config = dict(
    num_hidden_layers=10,
    hidden_size=192,
    norm_eps=1e-05,
    attn_scale=0.125,
    init_std_qkv=0.0258,
    init_std_o=0.00578,
    weight_decay=0.038,
    max_grad_norm=0.5,
    warmup_steps=200,
    decay_fraction=0.603,
    decay_shape='linear',
    dataset='wikipedia_en',
)
MLP neurons of a small language model. Each row is named by its layer, matrix (gate and up: input weights) and neuron, and shows model dimensions 0-191. Each number is 128 + 32 x the weight over its row's rms, rounded and kept within 0 to 255. Numbers have three digits each. A neuron's up and down rows have the sign that makes its largest values positive.
A block is one neuron, or neurons of one layer that tend to fire together. Before each block is what it responds to, as a language model described it from the Wikipedia text at the highest values.

Mid-word fragments of split words
L3.gate151:121139119125108149135066090136103087139121115145118153150109107168132074100122162128147124122180098065081144110062111133095125141161094108111072109136100109137121068034121114135099171087141086150140141135090098182082056093113094098119153136153187096183125142114097107163093134075101110110126114183145096127078114156127153092089122146054073131118102146126140143211124115129104190111096154117160112182110109115097149122149131179095082060130156105113096151144089142126202102098091139165161148121161155130102053094142186090146143066127152159096087130124139120153069124085093118162
L3.up151:124080123184099109155083140115130077177075071092136157147141089106149119143144138132062132122175164123164183147122120120154128157166143167146125121138145079138086065095085145166136142128093068135170177158147135141145126114142063108151138143132161152183113108140118119147105113140081132157135071162150119140115105198115126115041140097148092172181129118096149105142074105150135148156144109171192151139086133133141164142175082175116076074125128151206153081125128153151168109083065186135176093154122125149086111120130089096125141083181107133114144115088120055151035120129094127148
L3.gate185:083061112152126164166097139136095112100106105121130132093168100108116107127111129060165100142121142127172132143117095141111128152145111135105124131117168115077092063098135080165136144075109120138155118168080113185060125122145169183138138137169132067177161140124164111099149166143160128149120129197146095079123103097115099139077072120118092092161080044101084100191112072202083171114195156135178145093097150167081153124185081172148128099188104155138070144119112092121136151106145125137095103178171146103169102121109116129131155085174162110143136090126144112111065090150138091118
L3.up185:111120142132148107156114135147096168127162132117109155115113192211091135132189131153083086149086152123139154141048135159196101138111114160111108135153128112128086097150162104086129109191170080091123104079157109118112133174128161167148097123125166128187170133111139104109175088097090160144131134178128109123109122078174136165107120147121123154108101133112143134155106136198160168121151118097107147128110059084125183083178107129102068154099139126110106100131088153156165167072103187108153154084184133118120127123172213062170162099130214150025110142099135127143138154136117124113

Clause-opening connective ends
L5.gate11:067107135131115106126143181159196135112128119082143106181080152131169159138139135106096100112161123085167104178094135145169103128107084082130134114189140096159135095155088102148110190154125154128104142166151132165090172115210138097148093141089127147136107195159074139115109086103143170149137155157179087171097148153096126187109046137091114147119087114156140124098115132133136210084123144138109174115034138149115109063152086106114174153112114142093054151114150099092176112171185062144107159130140128171082143132151112120152115117176142122132104151085111130122082176102136173156
L5.up11:158133084162128138172053090069126063169138116106181092116103085102129080146150167137129093141091166057155139119176125117194139159143137196130110101117105145125119124159083135155148105112141196157123167098084147147109178112125148080209083148141078103120130132088127136123136171132117152100089111140122162141096144142088092146059131180095106218156128123080133116156148136177136144073126146134127144073090146133141157133129082120135135164105208145079091158150095112150094117104157108193153134146085151114162097150114128124163168112174134137114159120150121087062192092122146099065
L5.gate26:094112114093039173163094109084107096139093148108140137049140104229185085093090145133156132175115082164164105203133145138171074136143085209080129125064119164109132126115160117098121114157102131174105159140079110113118116157140089128119095123152179124135076119156131143138161158121115147120079070171123107094167140129139150173147111153122123110124136088128136127161124093116143078105094182199085131133057136101091120097149150120153132121165102102113101096102183121129084159165128054194147068192160113133114139083112107134136152118145088106127136127180118131136095104139116154085
L5.up26:090160084102118125090107115152129133106112124120146046126213168122122099173149102136158129144111197097097157110164158170143128160098129103137068072063091131115127142171151140120055113154043102129129156121103166079075100178069126113157080153126115102136121095151105134124104148160116149100213136193174135161133161154104147117149114206138099117145143159136139167143115100144140138148162152123128110126113143130087097164177143077200140135148122133141166147075207116116205139152150104124167107200115118144157066099129114121112164122119113092130156187145114159135120123191133165081
L5.gate92:132150149156137183163102153094116114191150113013099150121109095167136174076152054140152153175133067105147122158166140138203140162160121110123089117168062132058119084116152111021100104160121110198082169089108090128171122118081100152177065184167093101096148097156164110116104088101136112129112182085150103129183136171128146113143073088117138158184157133100177135138117119129104147142148140145091133168152133147137131132091137109136146194145132197147119181113127150107127145099147116134149116150118083115124150136133095107134151106154140105134100162160110099110114165175143143084
L5.up92:099121147122068146087144169153139096132120137111092163171153092144143124075155094074171099203119125044131186150104130101146134144112142113081103100117119154118070110204147103076104088108100118109129110073111049062102116129151156173162088195142165160133119142138148147118093117070116118117164142097154131142178147121145156143133072118113112173138152112048108150144120117116128123184113164158090127099090106162145077113095160108207169126115128175108138138096111123051180098159167048169142126118096105168140097171103089146131183141132085119164130158144105090140178138125126139100
L5.gate174:153132096138091129110127171107114163158129142046110131202169116234141077071184049160119103121153130114107103120119176149122112145134107101096156122136144138099050057127173138150077155095134141219152149094089104115190136155098139153125057123181135138157114102142136111069130122153140152108104107156168084161088117177120144128125088140080119123090075170115137119127114108203121141106164175094089114127140130109108135100114131150150120178111111104142110140088091171188139150162108063162083132145138156133105080138147112164183178157131101148106141187110142105125130086153131168100
L5.up174:078101140150144139183153156116168116168134101155170125143126103047154147069145148070138073120051157178156063105157057123200104154105123154163101125172141110071155098179112101126106129118186120115099137175069104119145139117119148087135110186146078139122084103147113151147119091136150145055138163114083117061108144122125132043172160104154073118142129116098070133119095094096184161136168131114123140122096125176169151107153136107175117129117110107179132118120166136153086151130115070117124123149166084141133143144081155095139155148106178085121158082180149178143183140097110096119

Sentence-initial connective pieces
L4.gate0:101138107111141153094099076156110111162140180097150159152114130108154159126127102175087153141110180144069148063092171094126110112156168136171109148144135165112114105129072116121120101113154109124192122111162216131134149130109125135107118151076134133111121152074083098095138198104120119148228130089119147097128161097135134083119119100107067062128172169139116079139142158109172125107134152082201125152205102160113082100152133085109127176157138089149090159142130209127098136114099125097176076142108173092125126124172138091090123167152097132083134153081086129083133159134112035118
L4.up0:123060114171181134177103089070128112140164150093105094119099185130147218187124155110068108122122157136102181113150120070152126102125157175077138101125092140085134125154166167105079090126134098133086124106094129145127174088142138142144131121114171158135081117129156075143183167156114144147092076115091143123084137162124102140123171116034077141139135130085086123134112123103148053101093122107088122164178073127074117073196116113162073160139105061211090098157136141172111129134132107145088140159145128187139118101166143167103152119118090152117100111113139109113154130161119093089
L4.gate12:136114091120147124173160146138104132123105154171131165186128118099171178076088176059147119155082115111143104146088077089190085133170108095084155110104124134059124163215119110147112121097124137132103057125146107096140053115144123132061081170072148103198091132180149082154113134150104105129115094112135145100146092118134130179201127176131150153134094100138156128152097117067149119102170171087109163132124108107139190157167174096101168135087117163076176168179097105145104161154114099107076117159150162119093183123155103155135159120131136118116108153140121074145073095157143123162
L4.up12:072163167175092210124094202135070133153086097112112186149123027131191122165170089098141149108167178102116110111145143124144054166123073169169149145161158102119144133125126146126130155132128141156133138061131115178135153092125136127071088118113086169148146128106092152150124134132097102137079141158135189121104183104114104110141101165087127143178124154178128126139145134188137160128158042139172164122112148132139196094138142111132175148169142146061116142168157099102113147127150097095111133103138140153136126122081130098180134108172100122110192109163106201165152180127155095089
L4.gate33:136120124137069153153185142074076119123137149082153150135167130104099073166145075128148097073099156058133130118147128194158077098160110168150130091155106088152145152208139126059141139115123114111109142135097144119112150066126156133113157131134187127143103123157048131142114192158119101165135139116124085134120131132170137094145120079163121117127113086097124110225149152047070137127064121081140179157146183136148092100181130143123132153130179112147105107113129129190182139095126155133147101158133129085128182103112114156184152104147117135116131182080098104125048095151137059142
L4.up33:186135087147123184133176212123099130133118102158152088094162116129095086133093184093112134140115134030075127130153110145071062160147095146161124100117162142092055093132118108122090133092161148154157079100217152157137093100129126115121022139119107082190181139149138114192150117115140101076100195100136127103097184155141158126166126154147116121176131180096153094126087105142138174125170142157086129136145098132121137159108171108122105134101125144184127098086145112093137114107103148137111152118146104135073091116132131094183141137105124132172149111141160109131138046148197131134
L4.gate45:113109122110076119117073118089139168138108100113146096149127113098097107158117127088135167116121115105110139173182101192070066147108193093092080208114194133055139133110115143144172141136153105131150144112143116054162064178118139162111096202140136101134131173168119144131135147131110130091146102109099142057160134138103072110143149117133045146163136154134104138149119134125168135148161138119075107116131177126071136133064132111103159166105180176114131130090121128116096155131155160176075143180125108184172125110161109110166167107213066126120136120132089072184133126087174119163
L4.up45:144096091132106165112196201107115107133156137111126117151135065108132142153156155124139071121119110070147171171104156123148113185077161140144161116110140104103140120219164128143120084092076115121109149131097130122173154072146112144102157164112105128173083155120124123162113080118115073047103075151121102129166180194148098151160108085079085077133099113102138173110082120113128159163142203130114086167132182104124163113154109121167138125112134076091131212159154160114166145134147128144165178137181137174091087143153131131164162157094055158156154131129156054113132163149155115120
L4.gate50:130129156073129064154078168156152088162170124114153107155122063158105122134080173142179129188137155075083109091079132123141111132150079083177116122129191135138065158089086105142140162181101124137129123161173113109126157134156108148100095150142050147137128081088144155095125120141160135124180231146102147112159097120135137089100088093096136178142165103093162118181129153058071134125128140072124131122103145123148110099136166182067160095154140146083140152159145114157112203109152080117115122125144093152088114111114094116096189045159143158130122114148150137155085124105105180103
L4.up50:115207102159104145159195157132106174088125186142091082133117157160125136151128093111111094121112113033154059130069130126061139088164164107134198116103156126095197136136154091125105109136101115165122166137127136114148117086100151150085184107162119187176132125113157137173148124109053132102147116145084095166154188092098136119153163118104090077146105156133160186117133051138139145078132162174075171139087105133184124124129113088174123088134102128081126186114098144126130117142158160138111123135127119099143231129117096115104154072136119093136109154149150139197106127116145112107
L4.gate70:150118137149170105153152113187142115172132158171122128126071134151156148157169163143136102109136105154117136160187058114167090126208154090119110180185095086107112103115092090069053118098132090120122159149124093124091081114097155112104123105191118095159210104131086126134107157082110106099132108150074179142146113128171073154091109174093119096069182154145176138196121103104179145106129151111130118099120073138094193105125114142075115093144104175151155145148148129137171142125130114109142183164186093123081174105139130176123105152115020108131154118108148135095145102111120149130
L4.up70:139149071108197070177129154148101125135105124095129166102113126164106110090074183082163105171158128148152164174156127111178130178168145188128119115137128090138172069108103079101107182117146187094140129168139087123163107131137119147129105139148108152145115122147159126104136134130122169120153154152124098090147130164102132153123095104109103093072147201099056091112130130067119120119094099123143081072129082112172164116127178077079099145140099192169105094163139086116168124066125159090099231144112082131096134053102140183141148158149104135129150087134201166113160096128149128134
L4.gate84:178127111121184164182158111143137117094114161178139107166132074062125130126134079148034168164080089111041126095132072148143075144138129092130148156145093147107140093067121164139040145120148102121108122143171103126078139081127103097083081150132084127111170040082079177094108096167127074165148118102117057107110184104127110114170115137096108071106112140115133104174123110122143106117154144111136141156122126141126129149167152055118144163126174061129114132129122160160109125192166107080121147170104091110122102150110167163100133072145144102123113125157094085157104126108159097136
L4.up84:129083132134086129068125166143081142090134213106071048098130171127118090176159131133133149092138146129140162105154101157046143109105132125145118161158153079125130125080140156130125123120133097033127122125123103082075101146177117139131136076136113142143148090130159107143136164123192115095111141161136144111141086172101151150137111079129191127151139188096107128128093107158065110162164155110124116140129123171108087068157133145115163101138118190148105130079071162144141099167122148099162133033159127169121134199150118157112099142167096147167146112149209185148166187179155126144
L4.gate238:109138125146101132098163143105113147112144150127124126086201163124120153128164118129160158080121072104147116109087110131155177140118171120110139161178120118134110123204141110085078085122133082170115045172079112110126105101098171170127094132125127170109110175167184086150121137114141085115124133141132066101157119139168135166098151053140108186148074130051154190127135142128094157149143100069088107099107069129119156121129123099139133149078048085173108181166158130120157120111123110210149149135090151097149065132135105126141126197128134095178124129139115081163202119108060087111
L4.up238:074106158122086137152124152080178116141132137152102140171114157104165104092106137115191164135160109127176137206066154139139092137093185178077136150129109057088113122132165123059134153157156077187117086137106102093099129116106099100132154150059166101101087148141116118124173158093045137108139121087103159173157108096071133137135129105141097147139084159074126146128162133165087197135110176119058148136142107122049119127115129173143141106146161174117176070107095117102092170101097119129118177139151111137115172149169103097064150103171065127150159144130147132172178149095111115121

Anaphoric word completions
L4.gate28:131123136156150080132122108119082135108151159092131115108173179125143115173097141124124147130139182106127096115110128080150121143068181176112112128055156099134100092084048146109113161157101161149062112079152125102144122134080154176134113179133078168085122194150120117146120153106194146144114151116134198107027090135125093160118127113101169137131182098131143144114127114054103173172135195068130131118138131096165165093134125151126124165158119145043133136110033114163121157151096100165137123108113149093105176129160161195148115129187096093133092146163164151085135146117136149164
L4.up28:141168115176139165145127117121172087190144140137137130153140119122131076215161158101161067147076107108140101130148082095155130126155159085154104120146096108115115113122142119214074131122156149126100081153181122158087125118138118184140070139111121135151098159118145172142086115103173151122146133146094076165109162124135098114089168113159104129149125143120114089150100070129176139093078074151096149148089131078166115137138145121134068149063117102094098139122071127138079167154098079144131131170177184139115155141157128102196179170153135139112051065141179086112112194080118048134
L4.gate31:115138155161117178110106111118100104149159135142135168159197106112184139167162137071112161155098099071157103121076104141120116114169144102166178160135128120088186097181151166116104137112082141218080110137116117147116183095137161172146108223139162135103131096161086100135156124115198079067118143155135123230134115117111125162084131105093102099153173069078146162109136131107139064049119116075133077140115083108146126177163101165115095170113163134098117178110152169121103131147141083146122146107149149152151168149118143122139141173068122111179151084137134120120126071150133120125
L4.up31:144142141098095091131140161178104103144160120165110108113173104148093150113100064109190093151158149100163120198147170106206176142187128094158103095162102118118139110107140132117133157204117099144088115121189099203180102119153154144115119095153122123087144077148158137120128119096117104087110141110112040145079150141046160146136118124159142093086134146155074109144108142123154156096173130105107110125130154099086120161098155148121106139134099158129139109081102149152181121086149139187138078120129172086155088142117136128151094163070060166116174107080128095127086153157133242146
L4.gate65:113166164062120164075157139057134139127112170125129114097134157103108106133140127146118085169139127107121152186132198117088104101118112065149147110144110098130077102073133177142160171094107054168133096078133154111154164126080170139105069110172145120132163124140219120164102164117187105135142138160127118139140189094171098156131101111093130130177075145112129101125134126140108129123177137117123121030121151118117143137101144116131098185139178135130190100116080083136129146124141056217140163101199178173141175127104135114152105119097111109149115166081144113194094149093098144154
L4.up65:085103098093150091067155080112130114137134090096143130106145139148134125120118144081101112139091114097102135125097104131160113119134093151143166149160136223160178104112148109153062152146151194070144110105174101153125128108097164134138149144101091154136161147132163214123150193160127145107111110108048107144088171165146184157146190146060110128051166185126147092132135107152094123134117073116059171171095150105079124102123093152151136134055130190156146087121140099177064136075155122179155153108109144125131127124121137170145118087172141118086098122159100094107108079109138079083
L4.gate78:120112159145172056182126124106102106168098108167130160118146121147092149152183130167158138154141173133115067093085192161125083162059061124061140151126124153114135101110138151121088157129141082068096096153123114177119159170126120157107081114120155187177182139125124147173102110186148166067072137124056096083148102150126103173075102117128063143138114118144100177134146090104068172101097140106073128087144126182119151109105142132138135171154113121104161137109126136161124124194129117135151180113136129110104133119172169130172079115132090100056159154151132159170138049115141123175
L4.up78:160125139143128117190159117136131145078163110078167136112179135167157160139123056121162174110076170070160095151080131169129074116124142111126144152170121163091123079121192094156113168176126149090125099159110128177150117174134189139090086137123127160128090132048176157147119087114188064142130141060108149128090084164073174090110123096123128113096097084143071129122140106151115162110125121087101125140099111179137103137096084157093133160090117149126147095088152155132128103137096149136119087117143093151100118196084137167165108082134096081170100108063050126113142101190093133169
L4.gate122:105134117173173136138146102138134135170117177105151137105100140141131120146128116173151126102150087117135124104123145136137101115156195154045137165119145085090105096141070165187126086177113123104177181074177135195120111158143135131116079162103121117117158130121146140109176132111101102171128155142112117106125098170160139089057092098069091132104085154128071098160184118149107126113120112149189111149088086135100118154079108069100128124145228119148157170103126137087133181128174074140074101122150185101149185099097211119124071072068113121137075141126146164153151156102144163087
L4.up122:122150121170131071107132117149127145125168161067153148112118198230128123104121141185172133149130063065095076172135128147105107166157085131121112120142103110087162116070127175122112143193107136101146153119155095094127101173156221129133157146146114169146163111179167107115170042084127105175136146083121157145128143129116151124029133126090112106131132121160143135166159201152154135104121110102102166111164144126165168178141125118111131137094149147154109131098100091139109086150149150142151116153106154117152120103096129133147141098086161163145085186083162131090073149131103157025
L4.gate149:119152144083136129171070147088148168122109106157143223135098108110123128166150144079162167132159124113175141100138146126145131092129153083147053132108119095118099145094087120124068137123027147078127140154157097157081108153099118140182076139084098069173138121150117178135090142126157108102216080147150183126167120131141122157091112103142106094107090092122171138134123108148095146149134155149122182138173115120155117166125097153122200108173140160174095090185103193082160154128094071174128172157163092125117173151102150136102142079099122172103103125124157081100100132153191162109
L4.up149:114120153111167117108141078114122147094157123102128158146098156153078130180124091108150111099099144142176180099135083168151092161088104137146129122090150175105139148158049145185121154095094101168082148129084110159127145110081180135088129120168094124184116128141087093152128120123144185161147099109112173178152166050186109151119106161077141207117085099080091146098149095173077168117097155141120095084158124144144096137169098146152087113169177191084128133163131126133177185176112111109174088157175200161181124161136133114171121110123138109057162115108183160114114131103140105124
L4.gate188:099171115135093096080145086121084136085088097138130147159142130106086140126110119086093156108124158062129109096123152085159119111128124123116136157105176119129168104133092138093071114146159158134160170122119081139118121107166120056084123180093178135091131111117149150164131055080155100172130159165095179134166176091129174119124147126072131171087125146096116147148123110062119136095076104138116020083125120117183099147157124081187126178167124128148130066087111074159085095118109129161137149155115106080132201194135149133096129158124110105090214143086156179157135167150104132116
L4.up188:156127141087152103191120136168143162181132160068164107182112158101108118091107170174133137143117091130143147117145131112199146124100188114128101109154109059142085129117150128138138122070125135184112092128127090073127103134142181084079124143168079107127080076098115112120185073075156151135118122137113184151147170196170163076107130124141078145134098169124048087187117148108114107194089107096215146137141167092106130107094164081174136128155063133126129047137128108182077128178170145127158153130131129125155117209114117109090134128150119159123094139121100121143104144124097148120
L4.gate226:115068106152068136105129082121174197120164151124081134205105154146145100210189182116166080174083104134088087115141121083140136138148118159135115142149104173128123123091130101160113149174119164161122096140164111169066103155119144141117194113185084137141160127163136114134141089110121108109106162144096130162167120132121144130133049113140111135010189138147162135074149149135071151074120158123092115118168154164156081136115063192108091136133143122110125096121112198139114116097131144151101163132191089125069151113082126094071163111116131115104103138111135142137099129161105128179
L4.up226:100095128114167142161135124122100184085094059099171196112149164121147152090130138188130088201135122111130176152150114176093152108131126119119135142137095137171113128122143157175119182191122142171096149202172134125182155166122117182109143145137130107164153161120090163116088141141096107159146201143102135096101131152182165138167049088110147144106166089195140146128156128169142148139098102080070089088113134110076107117126109109166168138107190098134147111059127132154113130087150131079088145144174151118090171181120042099180142130147160103102120189140114124093127140089093132090

Number word endings
L5.gate97:172169190127058136147133077124104118111100147128157139131157140067145157214139107090136102156152039156082126081135119099091105135190131139072146166106180187089136081123141161132120122154065065116111129113181173117116170154060110134122143139160113167124162142105102095148153095128155138140129090112146137121103116108121096117127102098113128120097111105142076141105091083112159113169145165150152185143113146094080111165085117182159161228151057140149127087100105111120092122125092162131198081159066129129101099147120132080120160115151116100144144067167120107094154076131103117166
L5.up97:196147114220114107189195091118138123132084093160114164126129123053094068112139176153087186067142137123141089126141120139115110061144100155134087140122117162099101115131149104134106180169066131156121124109124109166134104101105086099133182121149169102078169129149157093131120081122088146151158098134112136102109140110124099127106119100099076100119102156088121155160139187160134115108188134149102056098106148159136145069130122110122153158156129078169143131123086146144092156057078136106109161111133082134185070180122107105158133159111063053172141090147124105081165130134144175183
L5.gate149:104149140123140071136120135159119109092106089094136168148106116169156156188170090146123037094129181141122127161155117148104171160137080095098150148064191154076123120113126144167139116167090119089114086152119155174120070178089139070094128105119105100127157145109156088122109161083139113143100146138046127169127117206149181160130123091109042126179151155108148162194116139187178161149193165153149105116140177136136132165120116066135123123148157148077131108080121137174104102178072143132087145141107175131099120122139165149096068132106146129141083096132104148098095086120091094095
L5.up149:156155107178102111124159149168138083127132105116115093225125082067102120175144171113120200124193142169151110143137110122161085161153141112149120018133188138135138125188143130097077105125132067140159127170078136132082130131113129092174151105096119142066113103129154166103131114100115128128168161075127127143099144178146162110086074112126158160136116138102179190103134124037126166158130091114134134099133146155111132102140128182103152117139147178081128183135105109207137122091123097132137116136105162073091107149111154102053133106090106108090107161164109160126153103173165127192
L5.gate179:140103176195144131074110155129153150129169130140130118158119154074175113182155140133117139147122096097129087099174135124158082147126130118167191132113109087084162112174157130175106173128106080112130119143072065099153156112113160177146137149115098070118098105171127116098093139143167087164137131149126132113152092156125150114162191177125109066104100120133061161130109074189175025109135161090137135123164099145180113070166112191169067120156110111138117121125112137177161167131114087143144055150156131132101109110105061076152157176161160111133158103128113132098048161090128110135
L5.up179:115119165093147089153136125123115112122192092137124108161156128167178095126118092151112071147153145176197102123132181123133160137139103059147167071084122125044127115108151095135082120126144107161139137143088152107161098100171103126120124167092088105134158100187149110205139152127122132152102155170135129165151105136080149117137135082179117112212090135047123116138125141172097098099107159071126129105111088160209118115151121119143041142165111092150111133079158151217195135099084147151124134129170153189164141129130126063117124109193141106116146129140096179090082144137117152132
L5.gate210:143136192129114061140116125135009148137131151128127083151096097144183163139126127120129147169117138173137059101091127107160114154143146058120153154086144098115175180133095131159149158150099103189101102077141171153134138163088173080123082153125130083149160124129088135192103112111139139100150106186136087123110089126116174180160091109151138170137042164158154142108085137153115135125144072173115145067200170124091137095134196121108151150108154118145107114151152170156125134083060168133113054124140059113147096142157148117152182118115081092103137118098127154133090129145130103145
L5.up210:132128133119115090157164111162100147103134098129141110067104115154211145185158139134139138101141155195146076087095105127117106128116108102190129078100162142139141076098169105149127158125133196164095106134098162105163105125137152163137120131093123167198190133145123116177144124119183124084113150114158170125116143127082079144103069145143059157142064114130112107101115123123123134152146103106174103121132159148121124144105175150127075166158134122102076112149138161117180145119117175170132090185159100137209124129097115112199180053076060170206114120156084138132113053149096125158